config = dict(
    norm_place='pre',
    attn_scale=0.125,
    tie_word_embeddings=True,
    learning_rate=0.00049,
    beta1=0.9,
    max_grad_norm=0.5,
    decay_shape='linear',
    batch_tokens=[65536, 131072, 262144],
    max_seq_len=512,
)
MLP neurons of a small language model. Each row is named by its layer, matrix (gate and up: input weights; down: output weights) and neuron, and shows model dimensions 224-415. Each number is 128 + 32 x the weight over its row's rms, rounded and kept within 0 to 255. Numbers have three digits each. A neuron's up and down rows have the sign that makes its largest values positive.
Before each neuron's rows, "fires before" lists the tokens most often just after its 100 highest values on Wikipedia text that the model never trained on.

fires before: "\n", " High"
L9.gate1356:112112114153147121128146141109149193050184178133124088177117162095112099179147138074180124169152160117157107111125073105127195126029073158138114183217089099134171111157111156130115106127136071103162114136141098144151137078174147132121143133128089131118134096088152099140121157093127118118170071141117175139144153123120105119082135170111121164164038114132105145035083142082086147085098107116169132107167183097082115116135080131127129107154095166122124094109064096102087189132114088126112183178068076177145164142037141130065116106122102147156141124109101137121055212151113137145
L9.up1356:163134110143074097158136116084130116177096056172055134155169100124139186055132132124108102102145142128144072141144114101126124104094116155143213149135083061158167150111118167122134158161127155205196150144114161169092129098114081106120211112108077180121157139111150096140068156120164110120169100166158080153111115111103147093159093154066141152114078147117141149102112152102158146160121124172134139108167123128135092143142146147114174142128104142121084070099095102137131117126135138104112132095110086071113131137108112097154148156171076143123071202141133154146083149100125104130
L9.down1356:097144141128190157154084179147166094161128078067114202143128125149077111107109089181107153119175130087133166154125172115140123182145133097181129125057132134144155114168133103137183135183106109096094144150129145106163182139158109099168094144157139177134187111139085147130205117099137098134077159103157149144125160121117096120153116137118131173160171094075137149107106114150100150137110156115074130137082114085113157130177157151085192101154189208111133108140208145094199142079069143136132111122174173140104123057183103138154069119139119168132178071121144136090158142142145105098

fires before: " |", " the", " also", " two"
L15.gate1459:076073169130110069149124111078154165175134156042105099131155148191135118119075111153113142074110170095173066160103150106078164112154066126186165154159150135079114110119104161106135100131165049102111142145147097113112097145142127082123145173120149123115103163138154140150128171095135138125135123111139178150151194107053157195092166124157125136130105111094108109153150132160169137147106160115161127085111122135164083109168195118126125099044118175093072153187102123112126115168110122129154071190129124131070169088153173104091110156132095066122119082154122118182133160101110097120
L15.up1459:081105119136099163102166174122134146110144124095110199205097131163157097135131081096182113150152181139180099138106132109043103113130116098163176104140127147137124112169077097172142100137168062113170153144138115142129157154116129107089159144152117090143115075120133123119113135095157159113113103177131152104204152125111166172115117150145155138141104142121155124125105145122187088169168133089180166137139143135137070065144126092127166083156108134088057185129162123136184142159132167168123109152098159188119176102144112162086121150107098118122103099130136098150189066107139090064
L15.down1459:146133095170101148146181111136118059092169134103133086166118075116124106086114152134192109194131088166111050140102081136075117112133068082107143105148143143125134082132130210177200085122121108143128120099126106069117165096053109158138150098152128081123132115119114216140087123103100152117096105153177105111115100080130132152166159144144110110141111165148151099104124101094091094124185143182144120105057143124143127130055104088098125111109136125147141125087108127098132213103104098204148095135128180119084076095108092204174167102115151100108136127112208161076129086153124076122

fires before: "\n"
L9.gate816:139109106085170134091122098139080120106150142086123158138096141111164107160136109171113137155098106116131101103120074111176150132160129143109100145158155174180109098121155144129113090146106137148108125093092135162092159109158098160169128130079093148119074095117159119161163098128083164141162126197173153091168093093143104137085210146119112147121169107033147148140124087173166134131118117110224176119083101079134112101125133155082124081101149143094116098096072117101149067111125092119097168145135149152098172134140114134148113124114113116198109121154136043147072118151142064133
L9.up816:104146085082120116052114122079116103075093143152161134140124154152196097150189135091122084193131163130117137106144121118176124118140184093115075170140084100143140125115135117147175129112102068153145139157134199103096170134093153131101063126045172152124139131102119121122117134109127025154171154142082132127128104108200115170110109083161084155149123086158177203150088163046155126089120092095166089104176105116107103057125180132111051149162090092130175083077129136165143157164084138102171123125123114101094098113113178167144135094084141178103119179123075164086153104117129135197
L9.down816:124152164157101137181128122107119164153121090077125092124095130131121141121144091135171157093106093109115139127082133124101205165119151128179135069141159140127077147075133091110126151169071081099131118174103191082189136106132162104102102134129127129147137123077175094092159078119094117095139121114155111130094087109108145138104149143099157107128120103072095047166218123111099151176118127137119154153152133128119081165162041105150099122128104174101074124101162127124058135187163082143130189191097050132153127137167105093097174105159135103096154139171158077130114092130085188100

fires before: "\n", " -", "-"
L15.gate1215:187136063122145129139128157146102096124139051181075220119089108158082141159174089155178139094163121132080141157090166147130164093131115083173126132149068100169150117166096126115152151136066157140107158129107164148153101180060143174163167106110121115106104149170136120134109141006155103096136057094105148162123043128120124091135165109153129128123082114131116102105186159118130072183174119092097151106126098101093127138112130118063170161117124152108121195105112139126122110135136112124115146123179116135092083173115121135102090134081102132167119157179191117170111148156098168129
L15.up1215:153132054093119100124177131165115106140064123148157145166120094161141094152142078063150086109052148163122173218135070136137126181094114128112118135099115070134178092164120061095189130191039119133162142129092093125047165123096093157131145134155075183113111143115145058131121122045149112112175129136062134110125069127109137121178098137113179144135079127097080126068133072139130175125110093145065130132169109132136160151140118058169119156097126141109142114085080071147148139091142153126177117125119088145168155092092125132116146125113123130144133170108056149177106148058110100119
L15.down1215:200151137145107125143116127141112135150180229091118104095147147167086227145078102170141123045105037107150093106101111067171103141108160088138119093125132150096118097088143144137109094110178115097132165121108162133153133167175154113128087123096153097072124122124117205091108216097151157096117134119131188170136082130155143118117191089116166123150168137124164076117113209098223127076148184128081159118127166184120112109054142153137162124172169082148129161107141106114112189136130133117060131122109105191107138185177126103135101165115168126145197136139188108152143119170138127128

fires before: " |"
L9.gate1439:039170153108134181155059137132144124162116113139121136105166145172101092133149068133097108145145138128149138123147146105169142103125145164090121158132158100105099159121157170152099137055139115102088126168163106128128157184148122160128120118139177106089158078141171150181143109077152168179145203080140146143170132172178117148166082142099197124162119136093154126121180071113087100174173126098102143125149106140132112131104109130127124142074136123100116183094097187090090160108125120142160185172113082085103101136087142106155109138108097089181119095107135134085154146090162167167
L9.up1439:134132109170153173094101096110137156119093153125217133122164080129098161106168137104100112073083073158155134078103129132095100171035158139142082079146066128176134092136117097196143076163086117113157135074130120102102145088128102100105032170097152071077062131108156157073138151095125100170107113112079150112119090170174154139137134118145129125176172169172138085142148201113113085143180105121145122119100114059139121061117063126105133094092115157139152129168108191110080184102148142181146149108127119126066140112165102086099178112144202158132138089105126086113151137117085133106
L9.down1439:193061134137118176077150106133102106131087130189120117103107181105146136073138086103125096115073110139095126138175098180085096102157161068132098144072159079113119101150081172158172155155110174166156165122138097158085107043145100129129044135170040151132149126135088094116125148191086142149223147154109117098117090142102116111080134105150108121124112131173146115102165116100144176124127149100119183136122167159148131118197111124070155102135160137162097159111166171128140104162142090185151121176151111062133109160119110083058110139094152140147156117099119118160089117063121123129

fires before: " 0", " 2", " 1", " L", " 3", "r"
L15.gate1203:091167149099170116180087140135143126135121183123124165176124143121188132187144119108096078137111140099138146136169106147081171146118098172191122156176134161112157154152118121179102138130156141084102169121137088081096135134175103108110105123164097111128149124127126103166112128101121121143136129175115202151145169110097111115165117085123121179209137106150128131115148155133114139111105108122122090108116152130123152158152114121147080149095108139170137154147132162100147140129128130117114117156080136121174132142129175197131173147145109176084115153089176021166140065133159138163
L15.up1203:100139124128144127109105105115180112144124085128081135176130123130137120109105083115134139063137171115098149138104164131113157100138144125127177068139148152097124103146179120124088167092151100167078141165170098062195160148073107105093255117133168133168086150108110110154178115156144166187105119134124154125139101109174079105100132194163121105140097138135083083129153165079042156174164126138089174089103066079150158080154150128114124156114143108123069189173185119127127155112135133106158157151122116082110173119120160096115154100110138141097085131116117071188080070163132091240
L15.down1203:117124097095110149130134149070144160176131146118068171153214157089169140170068160162114163148129123099126151134091125107067157174155136112102106135119125159144141104104164121132180102183103112111137093166142138114115105132112141120151105146146121173204112143076000139065123105170128068126128089119182043132098122167145100113083119135138120139170174165090154121153165173128153156149107196103144114117140119139093106100142114054090117117100092179141173132110189128147140139122143123183034188113091103156113105095140130178118087168073111100079148092067124139140094135128113125074

fires before: " |", " is"
L15.gate411:122075186140071140121148135121128161135090112161109158104144145121142138120164157122083128084177126078127169103113117110142105074064086126099064172155099088146164142101166140096112162106120122058089148086118139070106163113157074123102160120163091088145155168143195180164105108139122125087132143155179126130074141119110190100160057135131102128124108164146161111137107160111125141123135145084153105150129175121094161186141127127082143140109126128133153114117064151129185104131154061136128177127070133083100149087156160087097147223117212151088139069173149105112089108029100116148
L15.up411:125120113170135143107105091167096107125108142164161123111100159103147133149113096121100111142151058082060094114133069087113131121148084113124118095116137145063140115078095104077139126160099085176124149079105163146139199135151055156060122102109094092100173149127127165151165082074085160099144101127140117142133066153169190086135061130131077091104110094154091106148135071129128109133108137149140149142129129125151026148113184157087205180137133133124120128141117100095131088153122118078134133121108079113101172139128093134143127133098135074041154081137184122108169105103117080098
L15.down411:107124144129187143176162090128117144151162135088159139143111123116134120181147088100130105133134101196129101099148077106134109165157157117153195113071156095124090138160148099152132161132153133077164108091118104086140131088113174153106118125135166078117051127109098114089210108113114110128098134113107188084139153155113118190077132124134096166168132113171108122148128160116132121130161105131131149114152097163133156082129140054121074142103135143138124181118161121088109102131111150139107171102123140124112076148149087174111164093102127164071104152071155094130115076157140093084

fires before: "\n"
L15.gate183:172184134167110111118159094118167120073104129109097174088174133105135140109107130187126187079139128072101062180138095170084151155157159130100134123093149118146117135129146100123126117058057112131204191148115144104158089118120129103122128116130096156073118092078129115160172181161166145103108132137072156189173166180141182182082132143136122036110199056148119145087065143151162104149030178174090164074158123111133124128102145165056143107079141142130183106109062145132190114117143142102164122154123072133104083165082069134116117120103185148098157149148152101134186150178119124143
L15.up183:118180171075083155118110190097083176148131074140161080119144103135198088186125082142117146091220093071117133129170097103146113116091130098123118075100150082104167094106103085116216122081077102089141136100141117118102087144100113127121164101129149143122155152132143120094181130155138116121161124091133169116171169078175136124131148132115148133121124109134157164065140136100124120104128119137168210164120174119124154139084068087091134118097140144159166150138145068124183097137199141148138171107141177203139180146074111058103139124128122129147230150161063157156134120129167099148
L15.down183:139108151122151105169162109130137112150111146043038149139085137166132103142117130102102142169115136129155091186074142134086163108128114137123196148124110078072106166147111072145121114197079110117162162138146179113139163136093104152105098144120131139087135171114157203175101108134082115114122150085132176107134144120121072155159135054116117141146168149103094103165116091148175156180101163164082099087163122136151093133141117122108115088123145158124138088104143170130141124144106215161164169134148113142041070120120125178179176132162186152115104108154103073080126185125092121098

fires before: " |", " of", " ==", "ing"
L15.gate987:158157111110143182123120064108173144131131143180115083091183070168132156130189149144160124116107158111170073093099101104108134150132045133094146122122122111115136163189169135103176086093141109179137162136152152114137110061127140078059089018098127120124183107213139033107117143140097069138143125149167179123109125112107157103153157154106128146144151075122149145159136097157081144148109073088159101079047148121135132145122109153149179109136116163137153113160107103083094170094112155141200114219110194104164091129118134088086178119087116146171105178074135142116163136115200170141
L15.up987:217119087164059144125116061173094122101136113122128112100163132172080113115174176113105176089121087160166065133097099102144147100077099108130183106170093142155145163145195109133144095079133110183172145141149113129142163102142108092086083150133146091119154165150168109119173105123104127139147068131095130139160076145204173086140128152095087166111110142123076088180129150116107071126086115129086109172052126178164120094128108145080144076175112081097142164123106142150133111158143176183135120148157158115170082084130108111142167135111141106103119179111171143119204184131125123099
L15.down987:080175109207080079136067171156134137119111094101077126147113163133081142148170160088105130105154114101101106104129137110119131110079162112066116151073145112136154132121137138151136127053120122133146114128152086149155082150106172124149151152150096115119129146137135102157150132118184101089142086141099191084212182104126129165083138173145131109119083069165125090192200167175170089112125135104131137162102138136145170115088137143092109090141130101158145096157123120121159098160179080161176129045107114134109130127073079158142074088121184108149124107112147133101150101072195118120

fires before: "\n", " |"
L15.gate99:112080154152135145205110110102177133134131204145099116111099143105102106115148070098107209076099159110125168131171145132128158129116179140106122099114141126130115128077169095098166128138132097097129099081118125145087099047140141118099103138099139145071197132109120130116105149129143181105141091123135165123107181100103140119089130112144161146171110143113134092136096144105104127164166123123051155048172116104114173155112083146086128035164171121163148106216105181133122118125148175197171174094104090165131190115110126107164137136145184151147117118102170059081068167052160136122
L15.up99:120107107168146096108106086105085162150103127141100169160101132102146108143097129166127107086198163114128116155114156115047116181132104149158111152149147184109142163176127063146156154133073100051113070105118115148158094148163149141061112155133164134146088137100101145110144137100127142174122093168125121166099149163147091175168150098090095122171186127183120154070147132138056137100205106150150146071160098143087093087127137122098159139177138123162116134167145102119172158139185149118106099162206104094123125068146073141087083147127114175131128120145059124104107081107102076103
L15.down99:094105119184112140132190119143169168131138115077123138113092109181142151103146066136091111167137101152077166160131146159147115094084116114153159175107138109104151155068117113108079097160134076139165126127074166175129149155129151092165118080123082138171129167104061126123117110135067187139181138101093125134130153061108132161152137141147133156173083121134090127193118056170118122131154129133139170155138107163167146114112245099122138187142116128195130135087199114159125105131097083107105104151142155098175097170096139170155093118106076158115117159164175103111110040144141128071

fires before: "\n"
L15.gate1169:100098190135115189109091137184145133117070189137075128105158138076093128119115084159151080165143109051112114135106089112092149131140125098091129131130185151135115084075126083069165145106093150153051061144169123089165125209170147123129099132121154121119130109087144110161100121138110127112133150164129164120095175129139127149158188162145178126163169083053122137085142109123165073122097118157056070159130094155117146160140148189124121090085104103194149133106117150049138145158118134157178195149164125128124135162135162126102143085121132097046138166186116082192084139118128099104
L15.up1169:109207077097145129146175166189133125119138149091191150112067127110110105145098124078061115178102154157151129158097099188187131216179152120166092175156147126078080122174167119159163119129165138162164127125159150153128094135148142132124125120160164154150169133112128135088097123119135108111124136186036127177117124133188151144115128107121114108112198126139118161155173105054132113186117151160099165139128134155134114116130104091109111122124128197164112143121093168172108153164130139088116189157153156154142129111081133098093164098082137147140153127100143105136136155114114087083
L15.down1169:119062099132175151093114175085100157177107093166138160176082128139119176132097151147134119110054075101092047096112099073108109114146112102174142114131120164070125158088115103159110149151157101123123091071064154104137096059137148102145129129116164083167122155111159115176090129135125134101132080082143099146167147082104137117093130145120112169125146085110117144121110096082133172088161152143159153153095150147112140089126125161094184183071111151147145084117182114086174097097159103135078116127168114146141117104107082156102164123123124170148125141114187196165100128108103096113

fires before: ".", ",", " (", " and"
L16.gate382:084088111169087160011159094222137103095110130145112148053141140131153147159172142135181083169070143124092122098181130169172138049134126122117115108119088117152110165105131097107134079128079105142124197092131183144151158114129132182121150092081066026086137122193142176134070138129150123112139140114150170139193126088105169104030162133109128126080144071159123124076106109157087059106080118095167127168085118121166125131103134096130121134101146141078148158120118104065144127110048153148089091139136125160155129134101116127197154088160121111140115158161140123161122083159103108093
L16.up382:136114100051154155077151129098191124132146163139152130174122152119137104164092122078148111089123130126100091155183082133140168134126109160153164195132174129131117167130170117121138145175116158125145143175142132178131182129081115147138094129082097075120136133144132167071119147148135099136176122129160158077147204145137179105142119132164125150154061109130106160080105107169101115128164095033118128174096150099180058164163117158147127151129160114119162208120114107113191113106125188148151090157156135141161101158203164140119141089085129078195106164079080085150084128125122132101
L16.down382:096147097136145117071105133121118115143156177157086112128173154146137085089148092090091124133157129062127091089134109150118179193163173179139102091099151053211113117134133135140097132113126153134108131132191082059140042116117184083131144133151198119147158133034142188106115097138102126109127132190119102070076152144114172126138130141183113141090094062172172100168123095166108117176082107127143134146153121130108144128087166120132155090159119126176150132135091136167134146127093167194139137055080085159144130160112116130100177141161128116205121045153132159141107130070122173112

fires before: " —;", " 0"
L16.gate1494:049135130176138090112154134110124141129082151133146145098142152131166092160159098115113151146181116175111120116159163151113157177120129146166144093160115127115171107180171101089166171071076098141038166088120064118180123122152110131142160137091142122127078146116106132154130165140120085146091175086108141103131158092152117173147137155093087159148122099132115064126166076160139170089086103145177119159090113145126115110140117108131146104094150073107167068126101177106138093123056164160112109148075146160120122179154231170137096141146108073112158141118113114120176129163178100080
L16.up1494:117090181114161106125087141140121180132068131181162164138100157113144157171110075182111119128113180170111098104134122110133076147099129129138115135145145152166097093158144144147153138048103162148074127089197106112134149111133071138108132183112121136107138110137120051107114165093129152135145134144099188139148168138140167079118106115119169126140108112123115115139178104117079120091095121136169195128072139116144179132115116133104182137181149130142133126086120152098128142094120127100089063093158135133099143142129140063099136158136181122134118169196098105088171175127124104084
L16.down1494:130098114109150143080068105140176131087119162117137147130126162141091137158143192155098152190178120105089146145102162200062114106084129166137150135166076148162105117170096122061123096134088123121204066136054190096116145119090192140150116165100173105185183157115048144142114134160106118171145129189137110060145151146110072141134144112126083168144172134150121168113221107115130131194144169131128128157105140147126046129112101083142069104140104094163155116139168075142108154119136093098144077109112157164152124162136084142148158177093162176123075091142165098150149114169072091148

fires before: ",", " the"
L16.gate210:221118140100136146132136119105115115150112124092149170098138181107164167153163103141144152100119124135133154123167131160117164096093107140095140148177087197100129100144122167147137148126159096128154133118162156124141137123135166095147149114144152152132103132111183158145138089054106146149153152168156126123087117140153165058143131111119080106127154103149176170166156115121113106129170120097117109131129102168112138102136153101109120139092189174128124188109165126126101146091097126127148185208100064128134131098167185151156147100131073174148018205177128100132083117187126093155
L16.up210:153112154157108136148153102167072122123072141143134112143141107122151143156122161137135139110166179095109170162181112083133151125163121145116118150159130147081153120154114134127171178109098129150130145085092113121165138106161133137167162110117174117096121126148150122132175122088108119114106143152133159089058095139067103106137069099051167104107130108158139090132218093157095094126117137120093124194106073173111175135098128156149132146115173138150110125127099143183109101104093100146192135118134113082149135118127185179191125131208144178172060188186161141158105179146067110110
L16.down210:092139136115152124103155153141161139117165162085147092130177083145140073135130135124149116187105154136129158156082101178136086088136109119140159119148111117091128111137146178208126109131166170130145095149124104125139126097112146083129114131125183110255098084051030210136120091155162124095112119105118081059125103172150102148119181146156114126071154088081103102058087125171167114127135162069090064126133117236158135141092153105121079136164139108122122115131164161202128120108103107133133130120145124105083059114148109088132112121183144115135133190104111103187170174148113161130

fires before: ",", " the"
L16.gate711:118097128140136097121114199123122145179128105106148212145162105117160120127182131143111133123123152131151174098114106126122147110172168168117153137143044062095112145099168106098141189099140123161097088065098148114112124163143123128147197125135142092169125138121124150202144150140117166144122079111109116079136152173085179169166119135155069187148133082131151124167097118149086180154137148110159168120124171122103182137114113132152099095103207105082125127119089104018091140105110108169105110161122099068098143100127165117179147114106115069137080170138133167173052133163125104125
L16.up711:178099163134102141117089055143160072093065116156165064148133129133131133091140115170102153141164129175137177143081112161109092131124126148181141060120133111100193116123139171108141151107108197149151143091125151126079170162171177102173150156142148120138121125115130068101156121117133076083182148159143076079124161180107125133154102098078101113079134126149082153115138103119178116084097076095112087131094097157149069128129131123131125098183124139106114176167132167124188171071129174126122126054139142157102106158185108165179122095146166172102113159142123086126095195136092138121
L16.down711:175202127102090132073084153095113112075126152114092168147119077080072073098152120085145057132103082173174151141126102160157124096083139157117123212173120135112160133111113146168117073153132149097096109164103137139124147123118105114088125126151159126002158122098197162098089120124109100152136142090104211145143107098152120117043154148157105142133117128101092113116127151117083112119143109144118169090121151128166120158110179101167106091097119152146134096136106174171148085111082120177123133141097122142124087128087107110109120073177178168133123179107149125108135078122130189132

fires before: " |", ")", ".", " (", ";"
L12.gate134:087136129136142133091161108093181139119186160072092144099171125111177155168135152112137118152110112133078147094159094076157157120213149140119093088118109154143187143153136155153115116136109120134071139143122119139094126134101074101135102123162107121083154113147178136075184092121153122149109201106092136110135114134088124168098134136114189157179116136142149125120108130100128138124155172131165118099108124099094147134079091097149175138122115107158115217152161100094154122159129118153129127122105088185094146133131148110119146154071104149155107146098159146108059168093190098137
L12.up134:096116143113101108093184130183131093124134155143133142160176075139086120090122161195140141120201131173129183097189076155146138066155183091094130078142123165129184131105154151101113106135087113113116196087144124135077156138112127117077129168060089042136178066145126179060116153180164103153100118214176123147132122115059170164118146080113133162164148130103154109138110191126181114134180152133092151074154141133105132138077131092137174179132101123147174181114126098114184121178122172098110109123118135151122118079117088166122174224120134128107103105137122132105162084147155177150
L12.down134:155138100129106131117099150160132129093104131156151156162129154190172135109084096082161161119156076159123123113135152115113137154072124153150145110118125111113178145110105133134076151161119132118142182139136148168148142127104167121124119136118158110197173127141101122171125092089228120074160079190080067139156132128078189168098062129129162085102147078166202131092063148125111081096167151149125181125139094076127125133074176121154120162121124118122125102066090141204129129151105124107126027100140093182106163148107102160163065114138099109175116153187165181148126077149107099136

fires before: " |", ".", " 5"
L16.gate969:136131162184142116170126159119119121166106147128159142111141137080033138149180131145108114110121114116103188090117118126122119083154137104065104108161113170164148081115122143124173170137058170144102121126098152158153099137152134105129124081096177120122131065078131147143048157109142207163121154139087183154120141184099168117139078150081155087195090185145130121126171114110126125165115133110146122165074124079103138139065093139102154138168132155152113129179124150175049139130130105162117087123139135134143109145103186108116103134163139113137103119101217127154023094150117187138
L16.up969:131114110162060056154071077150181126189108133133101074135096105192119224139154154184131201148106100142114147085103089114148158099146101186161127077094149151130141128125112128135144179167088169077108161105148119154107111129150100133139168106152149109086098172106143176172136189134084050109150113055130101198124099111131127140154146051123143142107124099134055143110148125122116108102107209129111085143090075125213135096142128106085100095139130088155109164119103107084138100097130109139109188074125101099084107076149111086133136152117106168150153167146135120078136195139118122124
L16.down969:140130112125120064096123122129143127075160082124203149140146084075132137192133204138088179114140150174136101102128119120092108149169158149134145140095143113102113060124145165158108141121155152153158175161124137174120154125129160152110088146149117168255144164122093111107110146156109177126145090133106159130093097136162075142160155168162179124132079172134149085125162104125128120163101148157061162129163179178103099097138201162179177076129175199151199164114137071165084127152066122152132155139131123169109111085177146126101094119145088094122136119086079197171135076166159166134

fires before: "\n", " and"
L16.gate302:141093113079133083109107141121124079108071199116140133140077158086130109161138139118120157157187133106154151068106134159139114111112119130121097181145130105142108128094137096134114133098153101074159132184120060179123090139156198189118074175127169148137081133169197135113084138110128160131136132217143129134099127097141102112098143106065109085159100104129188145151115176096109130189126140188155118102144138158126128117132168068121070059098129143102090151054165119108090151207101129164127123184099106183113141156111136136075139108143111093170154065129120141193109087188080106091
L16.up302:116138142094127163141108135142107161163116111147173161113118102138140133157071134118132120131107027156073144167146124075102129156147141112122130102105093117097133134127097122123152149107118123115182144113094107159129156157118045147128141110148151124115122159113130148068218147121136136161117132162147152160109128144102110136149135184114144114173203109137084120126123064133149107089103134083090166204185147175088130152118101124174166168040128117176183149118132152187130133158067117088191088125124136076102169130147190180132112066137093123146124103115139126132132119159088143124
L16.down302:171107141043130100098146134162117096146144136120087094115080183085163183143188113100122164176088227092154074131082160124089093152159129095136154173188136161162103180074099079110119115120161086115125081118111121125128108160197136158113102122171090157116094080165155115072057114110171187106086200180155141124120144091141100155118119109131083145071129181103187148148127127106151140183129105149154122150106120121194101157119140090106136109157057112164137116108171153094134149160120159129144142116172100117115134126098102129095112140116169140117139126147162173091103109128148163157

fires before: "\n", ":"
L16.gate1126:115184111208142062144145143151186119130144150192063101125056153113040077122120116136139206154182079057141129121078112105143161139130133112159083165136152177146144104186159088165107173130116079108094162147167113099113119164130157130151117073116117155111139123123217115132174159071141109110199129130111162110122105101134145149138148160103182107155123081023117160129168155166132151112157142161159164174147107167102158104074151145131156161183104109095095164130150095125154143151102155106131125179164081157110130121119159103099120099150076152094112023130148128146145101175109131124
L16.up1126:206154102103142147093126094177113133155208148078145181124131138157131135157211123103102133118160115163135071160196051061107095110134108131178109121108099130113185144131097109180124147191078119138109172122141095173111132167116124110106106137132089139103154163134148117129141106095149107119157132185104174121121110117124175102157116171110163115151098115118156116079048103103114101139105168135137164117196128156101145170135079139142116125139090134165174077126098146068142120129121119139156184152105136144093162110122101161174137119182121134176114100143121133100128113168106141076
L16.down1126:176154167144185145122086112122121118045171157123122088073067146104127080239109176067190165171069143052086167151049191154142137128131072145170135177107136138153108178125108127092075123135064189123144193168101119132144120201160116076121124189138136139093108137123059085159124157135183145150105081101136139185112121096069090117145116143120078175099135151097137084131173092094113131113154154115108104075135121140125137131100041130098147170109122074161152127106148120172128149132155092096150093126132143111146121112149143189126161113132109081103173097144125060162113208111177185144

fires before: "\n"
L16.gate3:116119122096096155086141144162144107135112171140161113120110124087136109110108129150159147096119178115129120143113165048114081160121049119127126166113136096122170066155157139096085091170085129086136096120105108094103159144092204122083062110113126146093115138134137106108148128117161164089102124125136153145093154112097132137139141090122126104121102186142152086069172102034135108084090140125175099110148177141172159156140086109163099124073140145135152151163100097176170168157129127152163121175129158156131175121157081145150107127094182143096147117171133135156102152119130161128
L16.up3:152149148114127152091074158115024129142211130096096120104135131110136154180184140125143149087128040043121126179191117150094118154097116133101133165128105073081136110090158113115156103144126171130155141140120114116088171166173137125168175158109138166114122149159106088175125140117174125080106118097123106196143125132159136071168113086091162177123136101138073079150114055103108110125124135138131187122154165116131142138116155050149129091113100152086197143152118110125159124104117167133163181124090094097078155142143088110140123077129155121090114129139087137167122135112100148102
L16.down3:100028086134086103125113106125128134119099091132151101094115103143134133094168000097102144118155112084162064079146139126144115080032114162153136096174159140136147139109160110107080153111151133126102166145125139186095120205098113150154107091153111118155177161160081117106148143155101126145172124182147187177084146160166136161147121098150074158129126164096119158136150110207124093149177127207093159158129126116136119100126144147148146089175159122141133130097136134100134149147079172113163171130175143129142155144117171206189147153137116106137121176092094098104156074108091131167

fires before: ",", " |"
L15.gate916:097123156129127134120135156167119189099172136155108151109145127129111114106163106144162157117142122124104104141100103107094124150146069092190116104069112183146173107139066114146209101161084115123129149117157093168045080125088076159130172095092064131086105130126163079102122105100134147079163075135095190150146147077116142148050175199154081110126122068147138107036119132121088131128154167101155124100127150170161137083088161194122199127184161148154089159088131117105164175144081116069100124143117096197104157165090152087095076141102120165115081160121145144129095152198124118121
L15.up916:156115192135169146139108148110095119077126128147023132090071127140155133119128131140155135186139125156124166136158128149055131107092117109142132087136151104158136169072149160108113091113090046195155157202126099159120114128158068119100115149149097108067084151121158088123169118080099103166126063103048099139163206087106160137093176108141073152135140117111175140068145165137130178140141066111118116144070102094084097126175128132107135090093164155107186151103205191177156164137122113093079148121105145119089111116115156049168117117137150106143158191162100184119129127123161170146
L15.down916:086197078159087080101100128112134159156098106088095142127095190195100152073124119141086062127081132127196148089143094161135157092157161127156162100121135104096144132163169159147123099117176118112139154123211079090074130172123159120096166145158143170170116115202156113153172144065102156093106153155112050133140142135192208089085097182145100133150069027178164174146142149141066194122136117124087137154132145171190137085114161153098104124126186154139164108064134121141198118097125123124170123051140084099168167124104124060129094112116152086159097173132121120186136074149125178146

fires before: "\n"
L12.gate502:161115115084125161138105171142128146136190187092110187084118003130094140134113080167124144163175187058113109114138164136091114120162101123142090106203086166146128142108151202118118168118061146122124097127079150162131088137144093148121115116072097100137166140131144135132080115069139150114071194132118168180127173135142160174084141126098140187093092140134128109130119160052147109101133140138146128126177144128056134119153176127101164073158087111156197112100134102155166089145069150123075147156111126129149151193179127072094073121156112097159141094168103137122125122128097124130
L12.up502:145176148087163103097167154096172114120137143094072108194169141136154121064073093093093167149116137138156138144178098090124119138103140097145105161109163100128114136117127099117046129140142118114107098120134142133138177088147141091184119098096162144152129138146094100111075110106113121182154113134158116063113094092127079156124106083155162109094146072121111160126105133148127167093112115054183149122144102128106126165165141130157107090119112180172112153106141104108132162143122129167101091149108132152188149110149144154082133061144158107123103088101125109156096153082109116132
L12.down502:142173183094139123155174169120148167139134093126144153192142182132133173104178122135169065142155058132160122113117117118116183122195170178123158232117182139150126121142165106129123076103134151041096139086161167149124130151100179085182113085125101129140097098176118150103146136130185106060126106103207129043113151133120123156126105063096126132168164152096141069124133190116041167111177146132047133168138181121083152115147094055111151143144106168102134088096121123078137107111157108115141189070048057091103093139091102143116152123124126142131145161127074116112098103099139147160